{
  "n_head": 12,
  "n_kv_head": 4,
  "vocab_size": 8192,
  "activation": "squared_relu",
  "norm": "rmsnorm",
  "positions": "rope",
  "rope_fraction": 1.0,
  "attn_scale": 0.125,
  "bias": "none",
  "tie_embeddings": false,
  "init_std_qkv": 0.0241,
  "init_std_down": 0.00193,
  "grad_clip": 1.0,
  "schedule": "wsd",
  "steps": 11308
}
MLP neurons of a small language model. Each row is named by its layer, matrix (down: output weights) and neuron, and shows model dimensions 368-559. Each number is 128 + 24 x the weight over its row's rms, rounded and kept within 0 to 255. Numbers have three digits each.
After each neuron's rows, "raises" lists the tokens whose logits its output raises most directly, leaving later layers aside.

L10.down3799:158148159140126122167078128157094151119167121152147142126064101182129108135164157103087139178088136094150081086106125081105147081134151131149114132102123120103088142116131092120134172116146104085163122112135132115111116158118141092108144105129105126102136173119102123101146140135069084182123108151096139148086133166158173126192142126093167081139127156125098178116106134123170107127100119116098098121159132110074114091156138127142141167113159079115168155139113134130109131164113111165186144133107116114134063125174142116131108105145116156100127140122108134131156150159126122106
raises: "ated", "ized", "ged", "aled", "red"

L10.down604:146143144098159134118101122135141134179115142168119144075104098098145118112160135148145153130123119157146133139127116134130111137100114120128134121113129160127154093131126141131135088127069137143167123116141173152123110119158131155150157148113108139089111125153150071100092141137128120141124127115103160115111118106116166176126128142145131147082178125124120142107083087181102160158093171127133167115142116168103113167083126105149134142129109154130122122153122127130104121114094123116136098140146143156132133115112147137092094089092141136153106125094124133138123129140150129164
raises: "ho", "ov", "he", "hest", "hes"

L10.down2929:137151073145139132120172090116138135115125114125152148121127147190115146119104132111169117116134129093121113193105139141146111140120113112144122128120134149147128124110138127138092115156120148121133134124109153127142130143121141112128088118115115132131138161130167153105114144118133155112118120143121115130115122141073124128164108135089133137129138123238137120089133149118114149131124112129152153095085148129132145097095003185127130118149139122121097114089117137156111094137154120146130091105104093124153124110103101145127156091094112128126102126135089132136173122128142131149
raises: " |", "===", "-", "====", "Ch"

L10.down368:126138161119098134091146159110122111140144112151141121146121137120126151154157134147126148116151143151172171140121133134138129091109136137141102162143132162149153102121132112150135108129134117149119110098160120159104150082145130113124106130133112154138142135126080139113140141128127143141163123139138119152140157118105172107075119154129119151144154123180153120154113120102161093120145160124130132114120103069147100152115092126137125155165139124106125149131101129080136135092086131170124094127149169152130099174139138109136114140132102133116109078155123160148117105116128143129
raises: "ome", "old", "ard", "it", "ere"

L10.down2103:129108150132150159171103144132137096118112130157135093124141117117126121149091138102133124137163158135122111153109115106160083134127150135119149103137147122109152121186144090139132088133142123154111104121168142100110147115157113150126157103125132093126098106152100152118148128129137166128143139099146113122125147090137157134146178087138144128117166119082116135132119153170146113151157095115111134119092127114111141117100131108186107091162186113139180155133114128123169081096144123088156127142151155144101097142103074113108126108157146132102161120079100106154126109124104124080
raises: " itself", "ient", "aries", "'", "on"

L10.down3094:106140148118125110148117120137115131063130122130162118078129090109142132114109108160127124104101143160136180145192113063124148137157088104125127114115111145160144139129207113094116110151122151104156159156103184078109146148134161162148138109162156115081107130109120117094117097120096169152104138173109150145120114148142159122154081128126119173151129150132151103132144150105171121083113100143161135147130117189137160147141138166106102114122125126182169127120116134133156118139095153130120112135143124122181117146129110144136150128126099126137125130081161141105099160135147113125
raises: "ify", " through", "duce", " upon", "ie"

L10.down306:112152135087140162108180112119149066142099142128119174127078144184107151119148121138177125162127104140148137131135179108173119145110137084110124083117128124106132145122129144130118130162145135138107141137105099112103100138139104168102169114126135131149103139163113163107135135119126117075147136106073145157103164098109104114135163108172116100083110157168160131110123108138107071129093098122157140125109139135150139146154131173104142203155152104151116110151113178115138130116089140124137145128112128137091147145159138117126138137154095113133120136160131102101131108168125130144
raises: "ob", "ía", "ia", "oc", "icy"

L10.down39:134140086122124085121118126134164122144177121102116172115128116135166162189104140159142157112105113166146115132108121109158094133105179124140174161142118158130101125110154139120128103172104159137111129125138113157105084129155149139110108116099122116173102125144120118097123199106143127167116166133178136110142150141197156133146150137108142115094096143077124156143137150125102135139090150113137124155143119097124146136085097078152147152130166143124094132086079146141108128146090106157117135131121138136095118119117095089158090096094127124156134093105127110137142091139137160120
raises: "hes", "im", "he", "hel", "ims"

L10.down3119:129084151132109094145142107173089137074129120156158169154122151169133112101134116150092093137045137116136150152104137095144123087110139115140153162135138139132162141160176098140155126147118114116143104138115129114095131162159096142166123111143116088097144126087114129127102125145132126138121081084089101134110146134161131145117152126102095138150127087118151125118147174108113108150164146126118109136109118120110162132106108114110105074137132145115086109139107108159107167117162129135108124142116117142107157127130100134161115119121100105113121113143134090097150094144098118163
raises: "ing", "on", "in", "ating", "ten"

L10.down528:121136118146120097110133169133134135128106118122141134103119135149135085147112087115132122120139155124134115106124121152142166125155137107157164101121126108150162117141119077136140121082125128124154127122129149111093127124135147149125130119115108146148149094117142128093081121099133132153155102109092188110095146151128108103120137113097096107120108118099160109114147131146141112117170149119084135114109113136124153130126106161140102087134110102119101151128112177147161186130098112142114120143116146139122116140128134137100126131121135167126097142148096112128123124167121146077
raises: "an", "ing", "ink", "ings", "ating"

L10.down3914:128084127121132111126091111154117140151123158124086167131119133105141097140156154135092135149097133138139103064113136125121102127150124110133146130132171156158162115136124138149121117131142167170142120103141124097142099131145168154096113144098088133110162147103113107099106138150094162185155150176141126147156130102129150113166104122137077107132156124181103124127136112169157164140144125164135154140084160139143132133148181118167087177067159092137127113143124144134117102075155126171095119117145158103125151111132134139112128106124137145121107133121116155127125161129141111130
raises: " L", "chi", "man", "han", " W"

L10.down302:097100128161074126143117066136150132119079190176153135069136129144130071093109103107170119106127154106142113097109125138149098126108086121111156121158101146127112072141138122107101137147114141151130129108118132140140089122145096129165124137141164112119131143165117115101089149147106192125153102120125134133123090122129118165143148108124143146140162105179146146106141127136115128098148114129118142138137105174132130156153145096144118167156133123130117147115125167106097129104113148111107110115124162121119124153117106096122168090137134137110114123116136084143081179123135137112
raises: "ime", "ency", "ians", "encies", "ence"

L10.down2848:149158174118117137104131120126123171135095162121106143117140094095142131113072107153181145120098118144124149107116145078146118111117081104145125133130105145137151135143108104088195114109126145115140126135140108105108149122096140129108152126114137146152098127162085134147096166103108114135135130168148130137108128091129109073136140175177136151133126159161132137134130177155124132173183116169095115114103124159168122168109121131113155115172105107174152125155137123136146122125140079143091115117145141149083133147138133119113143130110090140160140154142116113122114137128172089135
raises: ":", " ====", "aria", " operation", " add"

L10.down2982:123087120104124123127146112160155138142119089138095131102128134137090126148118140136138147143089156127135143119138140110099090184129139129132123172110082093105078104115120104092152102149152138148165131157108092136169129085081100136100102147144115135076144117117140155144128124142191076125103140121110137133133146126161178111120116156130157108113099116162124137159127097140113133120150115130139152122134176158108159133103052156079133119140158127169093114130117159123100118143152091110138156143150142162133173130100172106127129105116109132117153118123106137104139115116133120139
raises: "g", "ag", "n", "ille", "rac"

L10.down3426:119108151156136140156173139120167155137174110106127138128175149198099121122137117143148122119098146141111139139088138142146119122160172149138138160091120147109125132128174116133120145093129116119153119156141123124132166119111106142113134119124156118098119176150101139146166128137118118159105132101113126109152125123166120138105109126123166100144089120147147139136126136130173150130150105098116129116139104117094139130135154127127147173150117123167105130138128138138125152171106126131131119138112136137158134152120085110084171133148143089090110127153163144134115099110118175131
raises: "es", "eg", " dec", " ", "ed"

L10.down3797:125117151122136137120190155158096110117073078151112119139106121108175148152175170123144130146090137116127188119115131101099137134139164147119124085101115137128148178098157117110129110116104102121120098126116132159141104124127138105129150116113151130111168162128149077115131183127110125091137144141102117100166118174145150086142094118131149105159108120255187129090081111096171131136190156159182121111167119098119155157091052145118146151095122183186163098135131115136115096130146084151146173142142082089086160180133087184132135110120133135099094132136138153162108143107120151102
raises: "ff", "tt", "ct", "k", "ss"

L10.down4097:138110137123122137135128143095185093124112175148136184089112177141114125089141108120096164162094146121137120138131142140143113113133128111101120162125149135144147114117118095147119131156174164160100100135131107102152123112140103155129154168141138126100142116115083119135102137144147182123130115154117106133077145096106112110115145133091150137094153142232151138127128157125128110103142137170136120139111138123116134093129124142142122160157125120147099129103136160083108122124125119114132142098171171186154136120158143119109109094180133107134139167127146126137091086114133090151
raises: "g", "i", "op", "is", "in"

L10.down2802:134122112116137148123160184105101133171125115154115142093102113105122157148118108172135112170121161136124095116140096156131140092118128107122152116136125151114099102092131139118132103143123099130144136131083146153128140133087090158119113115118122133143116144135168115136117131130155139150163114118152126073124138078126132107136111159102152129103130109102121158116132074148098115140110138144095142099110071128204135178102170119124129125114136097099139151143145101108144090127121119144060066134117111139109144149137107115112108118114151152129142141176115106173126114101148137069
raises: "za", "no", "ze", "zo", "zi"

L10.down1869:098148123150163143129125104181138109156152125112133097091164100115171134067148146138140135129099109104150100161109120133130088146098157101153157160156131159126105142119145110122146129130155088136175167162099151110159131163140112086123148124136161127123081155116108143104083125122124119140114161089108146143141102169152137133112155077104154116116142160230147123111127119158132107087087103138092162129068134168137129151109159145146115116095106129131154102134147138155127165104101102124107132117151132135121103161111146131172128083116148184143113108141127176108117093112114123121
raises: "ime", "ower", "im", "ices", "ope"

L10.down1224:150147119134142135134134148157129104159137116101104138104122079106132127153120119145116148157105130115088129131139125104106102143142106110114135116132148134118145127160178108126096152125105137144112141119167126118137113125117100145141144145137102116160131103113068132128114167095145152122150133162131074136131116160147131129114073113129101162124151136248140087091145112111147149148122117146116143132057170122171161119138126116151161133136161115127115134163162156106093135106133157146116155122129081118123143129129162167096156130114093130160145136088147149133112131102136121145
raises: " W", " T", " L", " C", " and"

L10.down1546:156119103134151082131117130133155131138155149128123144114111100160135148124142191146137110134157132122137147115116126152097187119153108109119124132135119126182108151142132153097149141115130150182093137079140118117148114139140120101121147139109131161183175125152149113129118135152129111116137095143097069155119117115125135141107144104103128083143095149175102176138118150134094106091142172133130170134140156115105059122140056156139162082111137106173141114158143143123150132163134095124125100125138142104114115154112134147127150155140133107117143126085129176148158123139101129125
raises: "ert", "over", "red", "erson", "amples"

L10.down1003:139109132148129106066173171099168148108161143111097134170152111160145145130103167145127114120119126092102103094173128129099119161141139135130126141171095167082133149122149104180165133096092125127124128132121131120136148091149120125146103189111145104155153137100112132139139125157108128131172133127133131173109138117143168122130143129184135161163124119129159120132170106112128103135133135108130178121095155134127141117134129141145117164126151138113121103126125134149167100108114115147141103132135169150142127153120107099097176068097125081096103147168156115145147125147130127157
raises: "ina", "ino", "ich", "uez", "ey"

L10.down3289:131096096102117133113133150116119179144152144133117111136190172111130178168121143134122093121128127119112169110111095132095150106132156121114088098111139100148079087091112142125155133080101134146132108104118171094151091137137076103157093122198132112103165115078108168156117140114147072133132122128123145108145115114123155143150147141152159133123102118095102139077085112155132119121140090153137109121130111129100138133102110131146146118122135105132144092113160125137124167134092105114202154098127107125156113103111112107118108125106153146106128154115109141093101130159143119100
raises: "ism", "int", "ille", "ids", "ayer"

L10.down4073:105132104095130132123126119087146157104125173161135130139120110096101100105084065132150131087116119146122126091124102155153145133104143117128138155144113149113115106132099145141068108128090136135125147157139118113118085143116107159162131104127177153129119180121143155104121121172113168120165116101083080128128138075130137108104126163144120111128105110144115168123143129110131130106148165110136125089127145113136107120176176107140093104166083086081110112107126118109133108146137102124107142175147139109142085129136172071153105109150142120119117145125102164139104149131142157143
raises: " on", " for", " against", " of", " upon"

L10.down1330:167125103146121163137109109141100155109141118072128110128129131125099134146101154136099134121138131109156177124166128128157120159132136124133132142132121147144169112123154106136115105126096112123080154176148163131112163123153134107104127135119138110142102152107169125122099098115195149152104161141130136118114160159093122134144123096124083130136137102138100151153152150169142142075143128101162150149139117115146143123093138123126135096147111114136133105099110117174150145143117089160124132130105102138139136120110166150175141141126124123115081099066138136151088160148136078150
raises: "ify", "ide", "ate", "allenge", "duce"

L10.down3350:144124146127122144157149179113116131129125110097102129166131091119200154132110138089104132140136129147144148124134116137129130132132116173129145100110116120149164099143130121147123116106157138127159118139122129116109129112106103104091124117135123103130114118096153128097128081131097173124173130115173177092088159124095090134160157134146152096111119117191097169157082133051130120123143143085155161139150127131135136141152138105142115173111107107162136078142131082154127120126142112141141164116115107146072122136147111128151125113156128113106114128122125131164117179096109125158
raises: "illy", "ria", "rian", "ets", "anche"

L10.down3513:116122129155173138166142141122155143157177154183114143115161137136129103115113167146150136100119151131098139150144136115149151100122117120083129125143168140121122132115146163133134112118162130123157139169089143103108150126124125123091131167133132147109139125157139128144143149115117116118129106126136164127080136155127146136116140122078133168114145129224158133134154101128120164138120161091099094142091137109125102105130000146119140145139123124124099114129151154087111195111162119142128093174172134121126178132142130115144147112135111121119114135097125104153162148159154141117
raises: ")", "—", ".", "-", ")."

L10.down3476:146127098121127090126120076154132156139128132139164148112122135132121135144138150173129165158113066101087117137165149061115127102121155113140131131146154176106160124126114144107200138122126152131153118100100147148095157126083139153137112155107113132163149099126135126124129133086143114094105138083121090128174128160132115144106133155093087103088109129142159106132086133108070119125081138136164114117095159117136143098074110111106148107118125131133157103138064110121165191134118096140136134143132148123145116111148101154101099143128113106170083150145093091076176119136153128093
raises: "ave", "aves", "ton", "res", " c"

L10.down4123:076104097149099109134123146127136165116111104124084134124125130138104175117149173129140132128122154136130118127120167152148150146141135144121096120206151122176130149088107136110104136073108123184164098126108112134149099116105114118106140176110104124127095119167099127136123143128178093108109151102072127150135100140074114190133158132128090130166142155125104156146140129156143154103110183131117130140104136096126172153126110116142129068081140093098135156144074139114148110132143141111117097107091134076096152106134127100148078092115121133129113134107161129125094152145166107115
raises: "ū", "у", "ā", "uv", "а"

L10.down4389:105160137128153144136152103135179144121126083107125116124112115112135119141128116129136160120169152184101078120098140116121143138145123116067089122112118077095126159147122158155148143136158141147139129135184117095142125148160129099151134124108143134100168111112118146132147116136126142142096100175155139161070130171138158104145138083118112144148146119125144103145110106143125165135108107129140154147117108133139107170125131060120152132149100122136145091186140145147131141151116113124119147152132133141184178156093147139118139117110104124148155124110136159150145118101149135099
raises: "ending", "end", "ost", "ends", "ister"

L10.down2041:097139118171166100097149139116170121106121097116115099159112167188114169125136121108136116115135092136119167077160101154101157104155108133140130137126146099164152164146095112130162117149138102143155112110123118095134148164130074150166105147110162083146158153128102151149124129119149128126140131107100129146152119126140146131111132116117168108121121133113094093149131133106153129119112114154129149121136108129062157154107116124113096070124149100104161095119095142111153154139124148145140181110144135145119135133117138122119105122096151100139183080139119074133088112158104125130
raises: "ff", "lin", "pp", "ill", "pe"

L10.down2187:167121128109122110079153136149118094096136104113140105116130159123093127152134101135151117120130123113163105138167176134122124138136136133101149153132192140169144120115123102130136168140170109148138151133159135181116141131160128139139141129131144103165125126116128144098163104127148150113131132143132089092117137106127114136096142123156122098091113139179175111138133092099133133120105137150110121098134082148085130130100122144110103092098165108133143142137136152113106150115121139134126129100132132143133117101164107096104151119127095093105113141139154141143143104159141103114
raises: "ell", "ok", "ru", "elling", "ake"

L10.down3717:134153115104127142155169106144129139140174133099143136167119173126109103141112159142110097174163110101095175100149100143113149088118141134158154130155137147123106142096139116081144096118151108185130122135124122161111144106125142126172136074117110114097147090118131133130146149136119122115097112091138155084110147136146128093123158164153192127154111111207144171104123153078108119110153138074072120171145139084137091167143084105131122125106123133122129149072128079109126112138124097124097116129135128131132164112104142141125130159127098120142087101095151132150114134128162107133
raises: ")", ");", "),", ").", "):"

L10.down1849:152099141081138097095125111152097145113147097105128130114129139144123125137119108035097104130109154145065124117118124148142141108155094128128113134101104086129131141121118084175124084125164138159145084135122099089125140121143145154123132128117098135128148145116136158116106106124146175111105156102104116147133169145106157078110164107100170084108094167111095098102093173167113192126122133099159137174115099115101145090128133063128135147104158138079143129180106110114149143164078147128103092110127147136065136107125151131108137161133164107149115122150142152148157132141131140129
raises: "re", "de", "eed", "ca", "k"

L10.down1195:114139131115103119138067115133147119159147112102119120127126130166153165136136112123152142108130106136129114106133089133108120129128119071143100076101105113101091097121108118138124165156118135142128087134151091107096143160070138132144144152128107150131145110126138149105171134099146146170140114166114135080119158117102156147162171115198144140153150144192128104179113102139144080124127144127152137144137128154080112109078147107119143111132134157049155099118169052141074145139122155132118148139124121118142150163100131099107116105099165113056142150095097090144148108102127130076
raises: "ers", "ne", "er", "ered", "ators"

L10.down1969:121116115116102129124094146146140097142120112135111123135154118138152111135111105131119141119129095096133129060093162085062102110133098118098112092103169105110117160102151127146087184124163112154152114204153151112146157090107159123136118127116131104057140124130192103043149096126093172113076128124119089118110124111130154168145180143131142132158120105132112143143112135107060154120093135105123149107122093092108095141095144133090115126108121135098115143127089138109117103128113149147132147145116097142126138149101133161126072141122172132118076159100101140118119161116127137071
raises: "ers", "res", "red", "ros", "ered"

L10.down3487:128118104136149112076103109082126124103099148128129119085115131146061132100127138123160142134158110177095075122144137128112136115153102113156122098138146081145131140185118109192126178168126148152148078173180129090118128098129110116147088052132160130122123104159121132128125102127130116155159061093121111137118111110141144135114154143133130127134102116175150122166061065129120120087131049100164104134137113175148082092120120125144104173151098139111130163081124143127122158163148133131132111115150099142121126144118157119113146140170167141151150127101117128150123128111140149085
raises: "ent", "V", "e", "ates", "i"

L10.down2917:097149105109114150114149126157153110101142093140111150155139094100136110115147123185129107102120118138153107099105137159158137132131100110120147081110113089156126159145068098149136117108104123105130138111125125097146095174109124147148137140115109119119149122149151125153148127112112091136158157135171115153122132103147135124113121151144142114145157128110115110132128102094135161075122146090155076121091156128127142132128111147123159110143099137164151087132143082150155103170130116132184170160112111110132145137121165167142168124110136113181122096154150091122119138096126158122
raises: "ending", "elling", "grade", "ends", "ober"

L10.down3786:100088151107098134129139126109228115179131130192137138146113105155106105117128129079127111116091150148137170152074155141114099144131142095159106110114167137128056131076113130077116169131157120148163143102108088139146089158103180117108130144122167129156144133096112135112177103127104142170099115132137141163103134122159112118126145171141165149106143144069118153099119124097122097136175155166205120140136106132112121146164105100148128152102168151143124145168131101128120119129149132127123147150115138133133159149133131132115121148136110105115134179133131138106138083122114154106
raises: "s", " projects", " programs", " stations", " races"

L10.down1567:085143113140128115127140111118127116163132116147132139148102127100117122105123147069155111124157140144160124121131129133162099148132154098094127095122117109123128120102131136119091098098130157126114115096149144128078087138135092142117151123116106125108187132117153155124093124146155118075141111134126129149141096104108102140187136182125180139122138149118085132136099085120136129141152120074135157118134128127176139131118109117104107149138122147115090086160133146085165134172137118109183138120123150096135144165164154151178138071134112143118124090166124150091151113114151106147
raises: "id", "ridge", "ition", "iz", "mer"

L10.down1968:141151118122156189093096111151115162118149097104141137128130120124139161113104131121127116135084177144103165131177118121124129125114136125162139103123159129139132118111111109113129091143145107147128113110114147134151144146109068137118132128131142136116122148105114104115165112141156145111112135121111134176153138125128134139134141120106120182149119137113119144160142078125118105122157127119115139141097140150174132146139157150093107125087110149077102163120139130111143163099163109097095143146098117106143108111177112119120118136103078148121116157068180132100150143157115158114
raises: "airs", "ounds", "ays", "ests", "ression"

L10.down1157:152094101105159140117154107137132124129109131140122088132111129105113218145097175148094137125082162142139134130131137103117150134146140136089129131132131136134115106141102129142153140104146120139116145161101135153147108191076174071138213101095123122098102118099088173111109107122112119144132132099144148166114122125161165147137122091127142141091118144111113153107154095138126101128103124157130119136091139162141163131138139122095137137108116146147099103160149159128111146119102106093104133142173105108118168144093135143101137117164105159073124137156138077146120126133123126127
raises: "n", "ag", "ab", "air", "unt"

L10.down2637:140150127150154100104104153114124124159126112142127109147118119134124125136143136145155124099151086158166126135099132137144093115106128143152170127116091121146184135109105129141123078120167180162132124133136124107114122116136105133132149121111113112120132114114069130109113127129165152132129122134083133096135132124166133174141117110149147174096084155193164104126076120121123115149119120126145152125134082134112126103139116184140102079132101105130110119141136181145165134116169095103110103148125152114116117167121107150117161152135136112140103125138158121117163084153136117140
raises: "ile", "vis", "itz", "ust", "ouse"

L10.down2178:135074127132135146146128138112146143153176158142136128146056155103148109178143115113124118145152111123122163111161130148076109155102147149159132105131123130092137128105113162140132172098141146145108137151132144094131106130190112108162117146138153115146178114157103123103118129143105133137142136068150122130083128129101130114090099109162138116149173151179117107125100085121161120170119142129128167140124115117190107118124147115142129132137126140131163113161122101134152141125147100126120109077100164134123137142130118125096099126149125137106104119124133183143141097123153123099
raises: " whose", " who", " which", " that", " where"

L10.down874:139136152128127099141123097144143153113123114156091119119111128152152167120132149104069107171122072144142106097113122102107062137115101062125135153135148128116136178131165153118139139122149139129097141134145124139125122092140093108099133153144143094119153123109114088203117141133172111115089097133134090150068148095113158149145114140154107130099121160149153119167137176133101137128110115137154155097091140149151149141118127127102143129160109114103126128139148123132116110132088092124098125144120116154110121131098188136113102123139138122167116142154096105105102115146120145146
raises: "ome", "og", "od", "of", "op"

L10.down3643:128089113130122120170126102119099128082108122113100083127109105153132112134154160114144120143126116152213116109078067119117173142127127150123139137146135130124132161151139138125146102123123121111149078105156153125123127137148181124113096150126171158100134170130138127088103134136159140135158156099084138109181167115112135145136143138150127091121072112194101179105135103145130102116135131114091158131164144133138129155161132103111114147141123124148140146135107125143135134109111122117101167069103119133154125110103145177112144093093139121158109134166126132131088118110066115104
raises: "e", "k", "y", "o", "ault"

L10.down1357:089112073162078127179141137114103117144110127106151134088095167162106159147151086145122152140097187147149140121121140129120163125100157137140141145163127103129097096204137103143145098105138095114156090138163177088114167136103174112151152113100120144140165117131121140131104131134160111142144112143110125156105141105113145144125154097132080121115091153160168137121151123163090139134166125114137120099181129121131169140124112161108127122099150107164109136113103111179146144130148149130135122154121094119166141130143122111123134145161104142113084107132071092203065115164123138124
raises: "ot", "ka", "ial", "ky", "ily"

L10.down1731:162135125115116123146186135111155103130126163155120141155135114104093102118122143116136148135147127136114118119071128113122116095134162131121151151134174112145090176160110079157145093129133172157095111117123202137122139139130121152118133153136160109142129164142090162105182122093143163119125159092076101097113084117155142146131160139129096160153121154085116126106109111130119145137140169119141112172136145131156114124097181135166128149109151107123125100163158127056135153146141116132132057145138120138132136088127159128149124112140158113158141103130120173148150138112092155144
raises: "ov", "ova", "rov", "ev", "ves"

L10.down3349:153117146115093125133087137130090124118108133113123137073151139178098133107143113114107145110115151135137156092134090119135118089166100152151114111103151084158122125127095161154088123119113144124094151108119153123145094126163150103112129134165116130163092128138133119096110119149141154126071090178133165106135133152114134110077146100108177117123124067167151105135127121115138132108133120109164101156148122134116073108120130106138149114109127064158100139109117082128099129111105173177115144100146129117128145162139117113129087131148147160150116128160133117101148090158121118129
raises: "ur", "ournal", "bers", "pan", " African"

L10.down1384:098135137087142118091150172107108168136142129096117111142192157128110113118169151119166195114149148152139123126149098147103134128083135163139146104152126143085177100166115160124119093063153130182090115167117114109119115145119103129122122133168113108101134166174098108127112113120127128163127129141134110090128105128071135086111088132113152127142154116208146123084133127126164124121127102091082140150106151146134125080148129126122053088119166161116136096142138089110124160120139156120123145137130130124097141092112144127136118114172108140124073112111128152141181144104144138156
raises: " that", " whose", " which", " because", " with"

L10.down119:128133140140160138116119145139160154100126144130167129173138117099165140159130136155156157121139140120137127096130142129142180127068115181133152153110146147165106174119176119176080091152098160126147145155129103113100117103114162148141164111126099120145135152129087135095122125099119120128121146181158131149164148124151161100143117099122129091150103079187152094149111134074110136162088113171133092165140137099082147146149099153156145121129148090095159106139137120120157158126093114160110129102146128105117091161101125098145148161132149119138128158147148134155141128127137136138
raises: " in", " circ", " playing", " at", " serving"

L10.down4257:120139122151156094157166102086124160126140140128143159091133150152105156122152175134116116129145129086120130111134125164131108105127129145160137149151176170118099124119161113154124152139127115150140127122114092141153112111101096139122134111124134141142135096118074124124133133071154093114123131112108144167084122098125113121136135159127120122131126167225156110083134131107125140113133121115184121126093119146095142127099024153108159136151152132118100118114150105127119112115166124116163144117129175132120097106130093117113130096178134130140092143117149096148187123138128100130
raises: "-", "===", "==", "S", "V"

L10.down2775:127105126139170101141122165104131134176142136109114159142114134132119131114143158117138121140087122123098133096117111104136128106130136112141133137132157120160138151122107112102106134110142102128088117139050135127113121132136067075119140127116121107142129166130134162121123141109141127143113155111070129155173141110143148105095125204139158127141064105255167137114152153132113113120129113122186140113107124142093131125132149112118131117121138086166119166120105166156136165153118144114162161112108124121150086145152153061147156128120132145167105108101113104130100146097107117168
raises: " Great", " Chinese", " Japan", " United", " Canada"

L10.down1308:116141125152127112168108145141147109141139123130142104116130159125154140083148095107123091113111117126150124120105083115150125148124108133159152111148098102138127184078125162171143132106150133132115127100121130162148135118141138133144118111134071136130096093120108115134109156157120112132125115127123101109089084122162080142141127136128110131148088141219129100122102096089091126121141143110142121135142137092150135102157084151134110104157141106129138184146138134121143118106130137131106102060091116163160136124124108115127138133153152152140144180143150128132108119107157121147
raises: "m", "ans", " ac", " Forest", "mi"

L10.down3809:095126161122068122111095145133136157143113143135111109133111119143123175107128107111134114120107140147122140156159150118126128121132128137134103078138129101135116147145079140109129106056142152143131132129092143118142167111112116110135122087142140160136106123103133133113105150150202198107154099126107166090137137109111129157124152104133119088124170150151165114132111133115105149102145115129151116127103142140132119166117070175115137131065166154115151139119143089139100089103100146157146099121117120125113133100158107167081120099143098104120138138162154147132148131175089141124
raises: "ute", "′", "ies", "lect", "ations"

L10.down3851:132099156153097130135100136103106117081145149101144143138157138129171131122124102109167106126133107151123096137110149145172131133111154157126144109145123107112183121116146114128120100121087157119152054128146166098096093135140152128141114112124173158127106168138133111119161090166088110138147145170103082099127106123140114132129094172163067136139111081183125072126112091129107114140098127159140118142129099095133088171141180126145127072135141082131150180110127113109118124099141125161127123136143067087103094127075124104165127151086165158159137143136117139122141131173158125107
raises: " between", " at", " on", " in", " for"

L10.down1128:157142114110125124115109145102116141097121121138124149191120127126070125118127078105165141102180089140099113152120137114097159130115147133151132138131103105142167151176155154117085100100150074138111092125149146095136097114115143113113113078142109167137107116134082117105103141147117141124154164095130116111138167105152110164138132131136160120097098123147128124144120101158111094149095131106129155128098099148101105142139125147116128132112129173144157088131116099133166107116154078133137128127140102103125125116136183131136154111151155124113085118108115153124095114151085088118
raises: "ch", "side", "chen", "ty", "lo"

L10.down1093:134124137135016115108121105135137143119147116120142139133120141129129120151125149142128109122128131130074118128130134112127130128114143140100145136137128133125114143109135118149111137118153139065101113117166144128151109137128109138139121164136136115126134134125124139144133118141127134127117159117136125173141150126116103146127122122109121113125124131255151114147114139137130133118120136115155124115137127141130147135105048121123137133128148140111135114109125132146130134140138116135133133155139124107123136132174132127118128159179119125119134158112125132148136138114118124130
raises: " ", "の", " |", " (", "р"

L10.down459:147134103147141142101106127163147110143144150135131144108140109112156116136134159140138135133137162136107104113176168141128108129102128103117142149097160162107184140162118129144119142133091132144162108164131146123151131145130129158126135163128145139154125103113107111123139162127102121164118149149139128115138137168102114126156144128138108186133146123233117114112169144128126142159118096116121143162089107107131133133145127112133142158091145156114142099149147134159111146150148159140074145115139136068142128115112099154165135126101083130136135144069136115127105099168134086120
raises: " L", " C", " R", " D", " O"